{"n_layer": 12, "d_model": 576, "n_head": 18, "n_kv_head": 3, "head_dim": 32, "d_mlp": 1152, "vocab_size": 12230, "activation": "swiglu", "norm": "rmsnorm", "norm_place": "pre", "norm_eps": 1e-05, "positions": "rope", "rope_base": 29400.0, "rope_fraction": 1.0, "qk_norm": false, "attn_scale": 0.177, "bias": "none", "tie_embeddings": true, "parallel_block": false, "extras": ["capped logits"], "init": "normal", "init_std_qkv": 0.0159, "init_std_o": 0.0, "init_std_up": 0.0159, "init_std_down": 0.0, "optimizer": "muon_variant", "lr": 0.00945, "lr_mult_o": 3.0, "lr_mult_down": 3.0, "beta1": 0.95, "lr_head": 0.0108, "grad_clip": 1.0, "warmup_steps": 200, "schedule": "wsd", "decay_fraction": 1.0, "decay_shape": "sqrt", "final_lr_fraction": 0.05, "batch_tokens": 65536, "seq_len": 1024, "doc_mask": true, "train_tokens": 941900000, "steps": 14373, "dataset": "wikipedia_en"}
MLP neurons of a small language model. Each row is named by its layer, matrix (gate and up: input weights) and neuron, and shows model dimensions 144-399. Each number is 128 + 32 x the weight over its row's rms, rounded and kept within 0 to 255. Numbers have three digits each. A neuron's up and down rows have the sign that makes its largest values positive.
Before each neuron's rows, "fires on" lists the tokens most often at its 100 highest values on Wikipedia text that the model never trained on.

fires on: " |", " D", "=", "-"
L9.gate84:135121042136123177140082129111146177143106095149103155134117151074123189091152122089106103115138141143102148182115210112177153177156161110110118180123120124135103101183070094155173161127177149117153091206153140133124128068160107136086096109125150111102121151136210081155112068125105141148140098155123169172096142082171093164179156136133065111101151113123097115125115123164150128116152135137109122140138131097147137155064158120181138120141072182092131076133133129246167179094152116132123106213136127089141119072128071057107146116149117160150085085186094147134156094076166097090116178150119116197090149140145148134166099090125086178129129089101161120117073175108084097099147129168119144126147128163139095119089141140120183101088175092128074179083109118192100082077087112
L9.up84:119127110152087124082165159106115150136142128123123180058094129096124155147189118145102118153148084156144067121139120160132190085175152121130130121104102072132117146186098065095177143148126127173154103103129102139179092132120123209144144134188134184096106200093118148140149100054122124169155021152124149175121170174176082111153086135097109173157181125105127098143120116194118134123137175181136113154151135098088133088114166112151065065178135075094160095162091143101107149113153157121102093124111161066191108090107118077133110083114125092117186060159118148122132129153086143049154053063115164119155171118092156121117113103079120134075135098106121138134177152112135100132139098078111080146088153164164103089104081135158079152138118138128137056154161143125137104151132171

fires on: ",", "ac", "as", "ak", " Cas", "at"
L5.gate600:109096125142136190118124119150116172171111128200164155118155186136141174097100140152242122120133089100106103095177147092129147143053165167137142123137152130055107103132106102177087155108095089194113152168146127114163175112141112091150177172100087093074132166113118105125082094145115085136130120166110145120164109144084138089128155068174107127168139074116215117109107113076169102150128155147135179163112145124111105168117138127109132116179123146156115067104158194130182118128112173149173146155069106113119074150158073145147150089139121123140183147120127091188095146120220134129131177132104137118100132139085150145086108111102153092116099095173121157129142125113158055118119086114219140160147147123112114117167134140165175092157127083109146129135105135088128144154213133
L5.up600:211185164132102104113133147082157098167183145106126173116100103157109122138144189143127132132131096127147077162132175158164187081147136146148077131103150160120124166111123068118185115120173123142153220131143114168113133171172100144115113151135103178163161206179114143146093136172172206138193126081148175102136104156133175147114074129148131097159066078109136091120184075142090124174186150146158161055106091125105119136097157150062083150157131151092130086130148119140076147097107153155165143157147122148106188120107072195144153130131105138114137115157103101123091153128150103114125146140099114168147126100080130166148128182090151099125100152190145164169118165106112162141078126099130160140101117155133121067075187130176121123140089131166092105163110082117144131103149092

fires on: " a", "a", ".", " an", " the"
L6.gate147:157161111047113134097082212129093111149142097120121168092185102109160117201143120150129169095124183112143079096163139134172134074144171110122072106115173141114110153149127093082074127070103108121127147110111140096143132115122093144121166106113150102071120108140104144099121163084136132080156098142076156109047145122146167182104109163171143163194104154100101223135213137136097127159129084163155100088145100171152103141130131136210106145148183113138133085177139093097149155125155095156065115094095089097184101143128131148219101131113147074159159139110121138068137126138137108138149112107109124166112091127108161106083133089097142133131150134115130135145093168125139137150161088091142090126175162117106133108076139080120074130152133101160101122177057075121152156145104146
L6.up147:128141129115076063142140126107134147128087114116136141044102147133145108116133149109175135138136097142145145121132118199107108156086117122119188128142086090126129119160101171153141151074100088134143096155165109131151080111199121058130161129135129096133171116173146042154135153094117072088113128161113153107086146015146125074093112083135102191139159106076135124153108095127155206151119163096138121125099106116156092124182126090180170164110116098168096100124151155058108169119190104149146117085186133072143108140189168144151151094126190018136087165103156171083133122150116129149106161086152093111098152123117180143137164113147170158177121153136128164116078150132164084079127156077151175107127143078151102080134084104118107121095116142110138115105160089098137196126201139

fires on: ",", ")", "),", "."
L7.gate830:141113192123101086146152147128141154086109176157088127158136175090143142120148092111112094126139165157157178112151081107149084135085121166098158124097107148078127146124102140160115156090162140117181127171080145119122121164110087114115145123103118138188097104113083049145222199150122103111157123142147137130100139185150133145048141105161202114103160175111103142153131145117124115135110186107128145104133165129108147120073124137120154102060133123117141104086088127090155116137083118139117139160115126172102148053120132074136118131139148090120110142119189115187112162115096115114098090159060091127097080173075126172100133133147145146095163141106172123123108118076140128127083163139087099146101166199043090140109202137148137195131117095098158125170161187161129073124134119
L7.up830:128191096145163118156079166113159139154157122112145128116129157179117132156072097118104129102120137146147141180135116142091129127088105139148154118091125154152103116154123106126119163130144130136196122107170124147130116174098127076118085070112117138138203128132161094121068117132067076099128112145140114152144195139069110162152143150153132101101131150157158084080093092162143089111177128155165129077142151087142082151033114139149138111161101221163116097155101143132184127131158184158126173104155095071101138128053114134174077141085096139171166139144119126132151148175153134046154099129103170192143149106143163116129132122090102102125096158128103086177163127126194098105188141111115099134122095115063134206112116153139126140090153118105118136172137128171158126131141130

fires on: "==", "\n", " =="
L6.gate628:125106042128089090143143170148085139174183113150172170167142154145151096136165090166159109154097145099149096185079125100171158141162131114118143147084102133172134143119078054099182111186156150075107129140042071177108200119150096132075123094137145099158108133089113129111128148183141062077172114125159161131186145087135082134118084139111153134121104142149124105118121132089187108084137189199122166127113115139120140118121124106116107090081130099116155082114144094131125136161068102187053130151152112112100120136167097060162151148074081126109086143094160090184164050118121098104110123154139122137079085097144121172149144129115063184107145186123126133113112110086130148153131127116139142129133152098161128065161120144118128085144130138083109194135132155155176167160046153
L6.up628:184075098131107094125108175139125122130128124111153186151108134140099139083122172143118111176059149113193099179127088156162164120162150135075052120122121118128126141101145064176094113159085155108183084080099077133121170133154143127108177148098103090078070113100141122156070134174195065132171082134142136116109094112147080118100112093104128106105146101132118106144142154108077158107106129178110174114129072163074162133107183101085091101054070115102132132127105141066151141134098130162121091169125101170147127148133125126093157052110128188115118097135130103120136071169100101140108137136085171109119068144164150132117207124073138143100151100122119154064060113101137203155132158172125046087129160034107123117141124100115160120154141133167121126124108155150122163148058127

fires on: "==", "\n", " ==", "==="
L6.gate850:175156056055143050156128170163111149145105155132192079096138118138072184058113153120131155200191119162170085128131166129166183115188109124159125139105157112128207134148156164124079131154094153135099136084135177154111152112172114130157125162088120099119157151106115156094118083147113201173180116131092134133142136090067114135109169126171075153065142139057106124119150127108123157057198147161160145183191032112089113127180129110152136150162116161088138098155110124112144120081130080102118129107143135134141100112125119073122082126133153104144105135157141108132094146148140120135105111071165124184136111082155181089138120008119141122133149115137204183117077123136098154121066150126178116123123143108073100072102139176102148125082095171123127165136139176125143141124100131
L6.up850:132107139173131115123153158193142147130168145151128150120196086090161142190141183120119136140149150123159186114140184172123178117103147154078114171079107150150123218174094120108130202158171090088137150094113125135099108136161122098141133125141124103120168129011138040081143110121106107148170075126177112151141058112143152181074163138137124104103134110096144131145059091165166125077090166079153117142077165144116126188137140112136109125173146132071106091113166113167136142108157152127177109121104090125164138147121155152096170116126082112156123143104176109170138107159112102121120140181108177147136205100171093148148136147112101145118113118048082119115064132123144155062091120089208141118125106155170131137111187175112091109126111083133128089112136086165153216167148161

fires on: "==", "\n", " ==", "==="
L6.gate1144:134093100095124103155117155148160097136125133136096149111102104183077151132140156122133131169134168174153108186128144155168157144143152144118185125134184123144164165197123121092105169116139157128131147134126079164157121130065104104134131180098078070049123141096086131220137183142110163123132092096164090103136170080151137137138141127156096164161180178079127116123129099096126106119136116143121173161096151174137203133153118069108093120093075189144091125128115087111124222168077149163071164122123109191138143142127102109061101116071143087129080135162128116160119083107171053107117103101104129116098127109176116154121120151059119083068130054164148167105124131132161160089101163142116082179155157188189143022124136137153121150110059139124122092144124179117130137130081099
L6.up1144:124101102130131141131132138140094119108192033160161144142072181132140122107175192112144166147102125122134122134109042150102082127133123130160109175032149162080123152112079105134084129118155097077100127105122108133128158120118096166158199123184131106140107127127100098186099139102165099109153106119143141162161072096082078158122177154163116151074157115072105107147097119067107112126105174142122155171106154132124170145096150090094147132165136069106066129142110093119190162138134103154118087080145119123127125156120148153128113114045151140106176113076102176165139073144130136136159119093131175143142082196179119131095160082070131116087108143173141141093150121183078196129121111103110102124154107144118059121115137115134165184128159133146113144168130111167092139110104134

fires on: "ing", "–", "in", "ad", "an"
L6.gate547:135109113178133127106162092070152099143168083142150133157100071099073219116108100161130089109127124143177150129061119161128150155110145137140075152095140058081075153155144141115133127080070119124110082120116099124107126156159128118156098170087114130090148134151146102109126093143138145085079100134152150115085141061135159166183076077131129109124101088136083110129183110084122127141130133093150127161100143179120112147179162135171147121135167155114107094110132154094149171142122111122147088166115057145148147129132170120063126133162133127162152154176165150164164116125141176227111093087102120163086221115133105125127196128103098103115106130114089119154108128103130165111125171170116126154126110166097170139116168150139179166138120162083164099113180150062120125120215124
L6.up547:067134110147158168076126103122133156132080121105137119141070093071115088116138053145081133179154102053158139102097111140127126167123120147092064143135111185146078095186104142127132151183123180173103144144151158083123238128123134162117153123157106187148069133190122171134084071117114107145082140179125162119184125114155169136186188026163210138170188093110181134116154113143107124157141126093081114163130177133161194122114132105063100112150087159174142083125181193102101153148187128128165108192116104132120228110153147139127131171143147187179072115142103118147098169162097098210126103140148143164158126116048115111126176179085136131131151104109148095114163098062073134146121175115127091129094106107120147101092129149166113152158128138120131096171161073149127164121192122

fires on: "==", "\n", " ==", "==="
L6.gate463:121103073165086131159105166176083087128188088145138171137165153137145138090138217122151153186130094181179128181111101154135141121154121112131113187106068135132147160193140073169112164174141153070118120125143098172171129141160095072119176140144113098148104093081130116161124153195202085088138136146227129104166110121124105104113130087140109168091122146087129108167103117124113167114129173163156149122119154111096168158158147094053125080093074166085131127122119113106138125119144119169027141160136122116108143182133159148135127090105135143139075120111121100183117070172123113160092156108128170132128169129186105127145154131106061109084120134081173129109083147176121134090089089101130113130150130125150142086155157091174147067155143130152122122148110158142146178073044140
L6.up463:136098091152117102076123152125116123139132142176130189124130098091094120123170208158101164167087139140140105188152079112097184106149091059115120166109084128169209160179100106149129133155166165105138106104109120138107134145123119096135113138124160099113103126090112110140137173152158109081124094133156126129162089130067097048124091139104145214054106118077117095183104133156139170149138202146113152160135106152081172137190094107084071065106105116148127128153124124121108169120158076191071148133145075149128094209151106138113095083122099131129043094056164102184183066209127130135113123117137114146152146148185164118160145118080109181113134138128180113101095097169092208119099122082132109133129123225151171104137148180150159091159129117162132152098125142167130143099058129

fires on: ",", "',", " —", " -"
L4.gate234:165108104091139150131105114108140157146178133117119138158151143140168176123136061108149101140105174153092096088171178102099158164109110130103108119156129097123130116105161195124121123155132125154051187127163074172100128120166138123133134102092139137103104120070146102139161132113105150161255157103125160154127124126062160118155114149094116130114123091111141090100132152124114142096074105146118130152180118131097135115137073128067161111115147158153057154122167127150189189135166165112120187042132155120133134117091115101119150138130120132071147140090135085165103081128169151098101045094143079128113175158107148200155134180118106120137155083155167160129223132085102157105161078131062151129083127198133175119098115154184169137139164167123109114185180147080157122132088105
L4.up234:130084130172125163097143125110130097175153090148149097130151122073138170165121072135141156132077138102086138110139130116112126078139113124153106145182107141154136084135155141169168119163179138099130133076079140136066146107084103083168142147126083159094101106129172172101130112136138170141044123074081180139127196124147163151128165124146077121110071144060090109121138136151161063072143112081134152173145107163094083151071118137073108147170125111142104127180092121118143155201142081182160152122113149132081175090201083185158093207077150120160118119158143126117092162114125090087092131196068094111204150086159148114097158115179163104112143107118141069131137135105136177186146134093121135133115134100142200143103118172196100114052147077135152229125142080125121135142139139

fires on: ",", " hold", " father"
L7.gate121:117178119110119177141203134172141102115170110123107201154181149180146071141128051088123134128094093123144125110139132109122188130151099148158144105076097131098124087095085096124182125123145093131125136107107146163099150112170156130053118126116133107090182125126142158124084112118160103112148092089103106127140113110123148127130081128118100164146104099166173071189134112136143062141118140182217144098137144148116102200082099142141120170200156198177088099139108151178177118110068134193141144109119062115146119089156116150186119104060135179129108135168107089041109094152156107114117144145112152138145171089116113160113113056093122176132112153121144108109188105123131113136120128143105060099142123145141085173141086099123125099137185092125069128157141168174191083138132111
L7.up121:093100137106090154138104170111164098063086116133086107127138168146136112116140108067153150093138113145080139104111116107180137114139152120165154108108071174183138057171115063151088129162143140142116124142117158096165110132142205128134104135118152134124189116121087105127061056148167126175185107128128125107106115158125163121130066116135121108166159178141136091153124095185061133130154105130130142142219172158128128124110197060111094113118133201171119100162099176158069089118137126158170169118176129098108137122161062090112089125072137177164114111173165181143119098085091138104121142120118072081178160104134148108136077171154138160141112151096169121152114132172089165111155135156151057125089137103114136172074196098123189175136149180096112142114133165199127163134147140

fires on: " ", "1", "9", "8", "0", "2"
L9.gate646:082130120143108113109147165121126150182176141141163115153135108143179150178160063140147186174178085091130103112122122071156159159095099175097124077209157166165114095166126154166155109146136070139141132119143121132152146125120063103158141111155089171121106104152115187141117112148111163091158129136122110133111173049126110130129125160125083105137120152078166087104078087091133199128123124113175088143078111080148113130158100127168108107147123088117102087100116159093080167131156149127144113182107135136119113153080101069114143129124204130143198102092080079087142141155142150112131122087117099135122122089096161089144137118147130110172151167160137125138134106149121110127128101146135227129167146139128126126161148174161106198124070119133096163127074097139138050114095163
L9.up646:113180111121173134093128133159127099142132108092093148085144117181143182095138113131124155086144121061188172108142138148114091185092159192123185093154114144149150102111185199135105121145101044142182113107191140121055158111105078134102161110145126114121084129145124133053121144104127144159167121187116096093135160082184125142107128155156092105095123119176133150113136128092123168123101156112146102132114139080135129059160127125098189150074187099119129118068046075110122110180153128101085173201168139125166101199153122141121155105150160091162179217115127084139146089157165169118109163143129121127180169185117132119115255122096159145139179170092104151094079097134136140085085133133138151132121099142081155088153137173136124158119122105116141140132148076148094112109159132

fires on: "==", "\n", " ==", "==="
L6.gate392:140110149089078169114162134151104082161183112134128134108109089070109144150109122139102163144098177127150111219143084161144176124121115117126129187048132095130146154158180135115118159129147143161136128103123163183161160211134188117109201129151047158097138112109087182124101165130140154065175136161140119157156196121148079130117045111134120159153115109095098165107152169206177169128129123110110165196097064118131188126130122127148168146119097076115072141124072123149101189145125097158110146081149113166150205110131084122155149129110147091131095162161149121110134078095076136081100139133147074164107125129139181195112142172137141101189170130179060148111127194088162150104129135124148069098080126084127128103157095129090095142096120162091137119125126175135138150143096183
L6.up392:107155065135123119102098150106097087175122125142120124133150121109097121104105131178172162155127186158149128133129103176176121183081120108125152169140116165172219083116081095140176118137115148173120140105152096156065165149122135120146103153132106098156116123109074117159170163150163092131131096087117103153152164137145111135118126102116080134091129161078110143103128126124150128072152067160106140116097126161045124135044122111118139106117154121127142028116121095108161130124131120213169092128130143123116155123148098113112102128149166161082145079078169072088126082104162135143135088172134157193133141082187099173203119104129074130095130172189119091118154135092086118132177174080132135114079136138169115124153080118149141098108111171120146137071172160094109155147047118

fires on: " L", " D", "D", " |", "J"
L9.gate74:152084171146120151168108110134130131122131075156182088141164088135099171159185104066101109203154120116140168120085152144128214127199142147155096145127117112084126080162132171097127162134117170094153071143113152202210131165202080148147137123108130125097097170170177095163145094103135130171090133081148097125105127100125079084150151074169221144092099101130125178093144141133109136116135151119150125150116076108113104148075201096139201162147139133146131144154176167086126093138137134112116115136134165105135166171087103147083093105148120130163132153136159139161144123129157149122118157144123143178123128191140121113118086194069108161160081168162105125125126149194111128136146168136099143063123167159157096115162149139097161115104138135111133102120103062143100184115117173
L9.up74:151150066096188134106149163119112099134086171173072134118112119146106180103118117110130140124146136101035157158084124122171133153127113101155112145145146094128133155136109164129154167127160125138139244144151070050092074126127085185124125137103157152135095164137108120085181164148165108109172155126084110123177157103136054125063125146143104115156131144099105071158106131193163172140174169170101102046150160101127162117077145133119111169130119157213116108084132171111132120123166152088098139113115185094198150118105172145112204125108153151152207119155092174114062122122153141140162090193212147110133191119110171123077124134127071129144147086160145137099193156095093108144151174169156119171151145181140108102149102126131124145153099119127095106144160172121197090130131106

fires on: "1", "\n", " Jul", "ust", "el"
L4.gate73:102152118136124125140106145077139093132078089093057138139043093161137079114149103096103167130109081136101188112077116168097101134140193139123130182100123104192122145112093115189101132119164151139168102159122140114198067090104144111132123077107104175118135135140187175152157100106139170157086129080183145125115177101115151113097081145115109190127120105092056072155149112140070091112171070148179118182180084106143161140130162096125150146168232134152151148131130185157137154092097125117078075162127137080104179176138206141209122108122137122114171172172146103111103138100094163139099147145131124134121111120116171117095160180115158126093173108099167088120162138155166117132085147104129115069095160194151118098127123056140120068166108068121138132094086138124127170152141135
L4.up73:113158132160056086164088144092134084132126124104150125137094082143133098119156112155112143131063150111144135123157144184122088085177111124104183101089112125120124102116146128155085108153131211138105118158095111139111069130103134108176186102085121124096114171104174128136146137145165099155177136093104145131103157147172128128149021189067071136148128141161105124142150105073193169122153114133140192085160131100182105110073160134073132133145118132145119122129144131136164075146087128090186127141143101065090097195183116138091144111146102110097108131105104112103173058118126103084163165142105199121112144121086111074100087134111158144162144170123107125125145130135087149102109147134127119110116168124162149134124058170120133147158071123118096159150083119147145068110112116

fires on: " "
L9.gate935:158076197133163126135137089147124123124165075067168081064092147111129117138212141112116106171168154147094122141125120148127130107172159182085072139095124104133148158144152147149125142077141134116149136126147138150125137087142142056132129096176128192139140155098111131126100173123084109156065140167140128133129099180091113150169119157162172178083132076140092098112171048164107098110220090137120138093141113076129124127128149094164135163120150096179148052117132173127107156104092134038152128128128137077170133149136146193159057054100096133133088085138190095071098123076145166125089096115141108105126141170097118100134146124110114144080093075155115125123122101073161069139091122122067098134129126092120086158101203151123163109096191163115163114160122119142141201155074138
L9.up935:218104123168127130131089159097132102116105100110089191111168062141156136096148071099167106107127126101171099150178120125167094103126125149161124146131144116123191108138126146104167112127168104117104161145082090095089109077127202191150161130082127087164126135189160158123123094086124113124166107144130081123145139126178080102139090106232153091122051152144169118083138159135135092050148136092114152140140121144127135130110202178125133096040220159079152139153110108023129137067151094178099108103152145154145109170086138086098098123094135172105087123075178147139094122114140135137167101176129147120128165080141104077144159114114127140117130088142165151086158131053179137111125089110149157128169138172086157096171151145133130126110165124114151133151159160156112097130095097

fires on: "\n", "1", "|---|---|", "and"
L4.gate119:124131074140117097100172114113131107126032121100124119148149154155145075100116083070079084143118125111129131166172144182134117099104146078114046199106150138132162188126114101158106127188108153150151141182120122119075178165147130074127137126165101154090133106152133083132182144094113074138103130111156170080146192057124135117131137139155125046092130119098080133119119126065106160139084148121144107169156108120143159078142134127076126113146145072175136179112136122198078133140144091146086112181120118080061146109142104180148133141209172181065135106131121099139159180164158129106103130171163119122119121110135105147145114138066122098068117145140149087097068082093128181139128105119190100139209118160117126127117132101137198161146101164087094130112127130119128118144146090
L4.up119:108112109163128054146102146100178140153090135133114141152124153104152127101131107110112119143098096109114115160106146034155063105107141116141087136136197103087177131104095128129100105146101167125116119149109097106104147149097206117179113136135159144129135113130142026150130133117212106118143162143100136059109092121230136122127187176095036093103137103108106144096069154106137155121099144118151141156142097077139172125110131113087116155106174102177083129137157138147109121124089088154125143162141122096075107134178160167115053153143123114088133166102140107113117219148125125095106187159110047072144023146153131134147097129154198101163089142085115088168125114114148080118132124125143073179138131127124108113188115100099124176182129116129141161109145091078113101122071081

fires on: ",", "),"
L5.gate796:132123140119074143134138121128144146110113158170139119098142062087174150097118112162137130149097112098119181123170105117124076113087103116111166142112168136106136137152158110106166091107088082123111164131161143146139130052081135115112133214144083174105041145100136093134137145172130083134183131160165144103128149133105114132140141079111146097154205097131100105106105107120088101212113059153125128184154182172118117092141120140073119120129116111112104132175169090132117152157160149085124104091088099150080177108159066130062160091094063097058105068131121057133142122132115119118098086113102118161086089156097127226120110141113169132143145070156170176139087135090129125100125150096099110135142079160148125131161189107105159095109158140092203142165205125099098148120180134
L5.up796:120134135128077169074128190093134108087110156113118111078114131142152107176153151140169068125159217148099153148170108135183151146110127155170132114123106193128108193103118099142158152110136099118139162131118147101096135120097145116126081113128056096098105133136147069146132106105044074125136109137166152142138138231081230140085165142104126073069127112140134162126150146112120135159143107148088059035128165106101073127036122131112120113105163131140128079147199118132141102136130190144152156111169153055142124098172133126136100152039126132104076110212073116117128088110142142122121087200180089183153162125160147129160112124118158132116104141108167132136106115128159158158093139139159178106194132126084116121124163124160145170125183137063153208113147093117132116125156125

fires on: " ", "0", "1", "8", "9", "3"
L9.gate733:115165165178160179110149104165180190169152098168123136132166196140155152119173130160104077117187093111103108144114142157161167121195162165094097113184133106075182091149238126124156143091149114122184113090135182161123152115172035120128179090136106143124122170105126129103140113159121191134120144173178115112096158168118141108134103177109103095151172042077132147101132124137064143159153066094105153110127094131153113143078134124083105103105138037100109134170060182172144112163130161150152148136091109184114160176138111147162134060159119158094108098109165158087090148110139083154142103111123082133146073062162164124119117124160105143108150122128090102077128123141126130106119129116169118061158130157177090061149152116122124128168113161138127199099160076083138103158128149
L9.up733:137100136130146135165131157192125087112099105185106098114122067147085070096105132084152102163124140026067112170112102085156113153159135166109160119134114168158066127157154167170127176092101092071124121108140111148087218146140099113105181099144063078120093137127127096195128146119113197128092141169101112065145116121164090080112077119134067130118107141177106118120117142086112141056107091135139131141141109079126088126162135135125076069183211104135149132085088119111189151161147086126187145166122153163132112113128098105149160128143087087173114103200096119128084128100157101103124107155133119125154138140152177133178134136146157146124061135103129185177096127171119210135118165123122195094097151151115113160162128093109150140146135116141140187168079135127131040130113100

fires on: " (", "-", ",", " [", " /", " |"
L5.gate931:156097103132100122077062132101111147113102126142167106064147123218172115136127117104122130102144054113109152078179129089141085143083162104097122125137129152133141158169105104117116129165135113149137095165073119131110159134122100094166124131127111122148112158150116105147108150112106094057135138177115169166085109105117106142141200147154117139091122136153169098137139173140137112103117107068172094128102139144162124148116105140156112141065186115161179122114106090097148209190113138103140133126143104209091142071134144166134134136114116125194097108114166134096130099123146125151119141142123151171157140153133110172125068081087082164136104091122208169114109173134112098151138161136125103138204151169130147165133080076162148195073114137098134164136142142104155136113102160
L5.up931:107167100089109115107110131127160029110107136142062172133080092093160138134141155103151133140136141153149080114164077103123143140140109194127142125135159166158180180076091125129153127140096101118158207132111134136141119116125128051062120123134138071080123100102160118079124085130102105120072091164123165149089115174140141091121173087101119096122101107120086188181141175139123132136047150101074147074097176120088117119105090142148203071150186161091107071164101117138133131123148069136155126092171157126115084112150139122085149105103138154139112066106125127142141126146130179123133063200141177120157104166117137143108129167175161073117138085106086082182065136082138142103124175115152115117110130158140133069125109073160109146116114156225111124137158118100119140146173076

fires on: ")", " m", " sq", " cm", "ig"
L7.gate994:141151119133086141070096208146123131138152161155120140106111095082159123147126116145153099071135102109115099081172112111135184081104133122077117119107118071121129118124130124132088100170154110131106099147149187107105177121136129106146131091106111115103209190104191127113181157145182169170146113126117125097143154143025095160162153159194103090123160127075142129181129158160178103152071110098166120108102096140130074105100105168152092142099109202090138150137109090075130131141088130067099119073219128114121113117126183113072217165151129137162085104092124105080102184143113090113127122064096198077129171111134105145165080135177131136141096097148128170176172124066113115105167055141109127172171169127098122109095144095148093108064136114132115139115162155114137109107102147
L7.up994:170139148092112126137168177135189137114134177190093168177165115100138159117092128123109101151094154187073142093155155165140122187128066255078145093096153161177090129108172142115084169139184160132122101136191145139086058069128091232159108130109135147091108125150167056107145139196125157134139141115125137140122105144079115153113169143165081163138120132160141149096119140103152181146168156150151106147123116123160151164109098101138152073126119111118155139122145124125099114141128149138172095169071124085165117163175137206164104138161144103118081174206134176135125142124118158155114169109127148173108120170124157143170125137108099153123048144102097125147143137130134180087148163156132069125116158181180130179144122134147122116200151165169156046154159160132155132139134119

fires on: ",", ".", ")", "ap", " (", "//"
L5.gate841:148121151102122072136105118185165106092109096129157150173115197086123137091111058185139092158057137127071141159200160113121114129082119146133128133132129159141146112174154141092128111094131136163144180119120146113063113116155130105110158195117076161117119136059176130141168102144165073142159052147145161185098120092148126124185159092158113142126126156061149076122095132149123070151101122111100104084172170146114133054111154199076121109133083117142144143157103122136086147089038174166113199055149126080122133133114123139080148071135122109141098164105156056124111162116133152087119137121140163120151124143102108157159084166148164063140140143136183092099143099201164114169084165136139121086129089037126095097111168147177151144111113099106142158148163159053167091154123057
L5.up841:145141182123138113134142122108121152058163058112154130102119124116169106124138157124117174148139105099142146089128129105141099114136052120153126099167122122099156157079123090114135129154140096126129088173150136123140093131169155064114122160120097086087075105055131131094122090135127179156173094146098128167137139096088191136108133118114112133107167133068133175159127134145134096120151077073151074157149128083123078125128128143137101123169090138135130146119149119170051185129105140136148151080118155099059131131117097083120106101092176115120130136129206185079101130132074117141166112098209152127145191165090152177136066127131148139128097161110100108176138097155115137151106124141105176113084103134158102157141154115079143110153164130123164169090129129145159152160133111

fires on: ",", " and"
L6.gate830:085134209111110123124187086138168149072195107167157141101128163089187095167164132138106071119134129126091127069090099077168120089128139109131164140141109081144137169096125108179110129114165100049052121143145110189132157105120161134167070184166121107147123129126149090131177095149121090146163156139057134163110116090162105112137078185127086172080098100165154155166095096092153063056166125194132116095161107124109086140104151160124158138148107178164111165168177156108176114134087107144103183120119152172107167101161151129123109134106133118104106137127114107143111150107154155156133079173120103121162198118175051176099136144159154171110092165109082094169088087108127175137173179106136115114074144112134054135116108115129181109137109130157148168188162140132110138134121086
L6.up830:108107131125100160167148102097091196131162127140099144061100131111113128106160126111108107108162129157144155142147160103138160157138130157050152099120131164137120130119169116139096162125118160149115159125158148126146086173149051113122082168097151150089134133100060160163115084058170148139188135180131125105111115131118172160131155133132158139114108127127116139105129138126177113152052104110123125140141173150137100148142099104089101121106142143174123125134182106149092118121167159063205121090121129070103157135133095149144141143131179106083147124133139170112078098121101099128139171146101100089100112137107169094088120204045112130181177112126226096060185107108099084078093017128124128146168124167141154150104189216130186128132175148149083182122079149096081162141163166

fires on: " ", "1", "9", "0", "8"
L9.gate217:141146116192177153172147128155157081114164178179165113092101099160160126110104078143165142143119090166051153145133160155100076097198104139109097117150164106115142062141169139202162144082135105160094131148159147157149126142111121205152124057109066115153069135105156132186212086135124174116118134154117145139148124127147103107167149113085088089103159096112146106103122147044157124116110100103120090141070067136111106126167120116098138190140136141102090174180140117103055100152116137119171161130158098113148123153127061122145143151102154181126104098146067093062104123126097121172123186114135067109186116101116180163136110158135121139136151140152091081170061146179126088120101111138159209077120101085100115120151125107155093153170148183118186130140146123102066069130140134
L9.up217:139080117125097130116124136092089100143212141155104156191101098147100192138185127119139151210119133136135095083123105116144175109097155170089138103190093057154084107099111106101163133083190104095137142086084031129089161050090047108037122082161108140136098150197149139149159145160080135110119123095099153111079113134167107137165075126117124104093135113097102127128069130132165121166123123111117119172081137129149097084130147184177179117114139132121099154161095104115145114088141112128109146151125171121131114151123126149167066130112106123159156117162123099135090099082148096163119072139128087119162114150111092094117122136106192187138112160115150131073135150096088117147140105067113254110130104126082120107126086127175123150174158152098168106173087100144123157132108131

fires on: " ", "1", "2", " (", "3", "9"
L9.gate115:109122183132141138121114110143093109119103134162104116130150118145087109127112153133165101113165077107080113076153157091094166134146180233149103147153190101135118088148152118132134091080125118141140109066161139131127115134123139156095137055166132191136054112140126122168115114172117134117159187195135093075202108097147164133113164044133079128105110103123126100138137153146147143171150087119068075110164081090092141105096172162148174085122128113148168094111111124166122119115141105132152177125111161163152125110142101120150117104158096153151132110104117155119090119153152094166092092123108071156160143136194077169139066128175185053107108159125083127118135127125105150140102196090149109141126169127126121165131177160133097139109098155096196143136161092170159066113137185
L9.up115:167161149083169108123124140080100155133127091134113090098105059100150130125185113164135110112140092095083142114130127151161140098123134141161113068141095149147124064148113116117084160044146120165149095082127141186128105110132117143092126107139155164118065164108087082129192147158110135124110157182112108086178216117177097184134099098164109142066127112113169162090112157145161179136106191122066093114141131151125163103190168193128114126121131135134137102153106127170116189102119114127149174232180129044076111138127064154168097127122175132063091135147100117138150075115123085074115116147127141138098132106137175094176126136112125118159095154115135123114111110141148131149118149084112138116137119117135097091088113146136046153102172148080164166156116155063112080123116175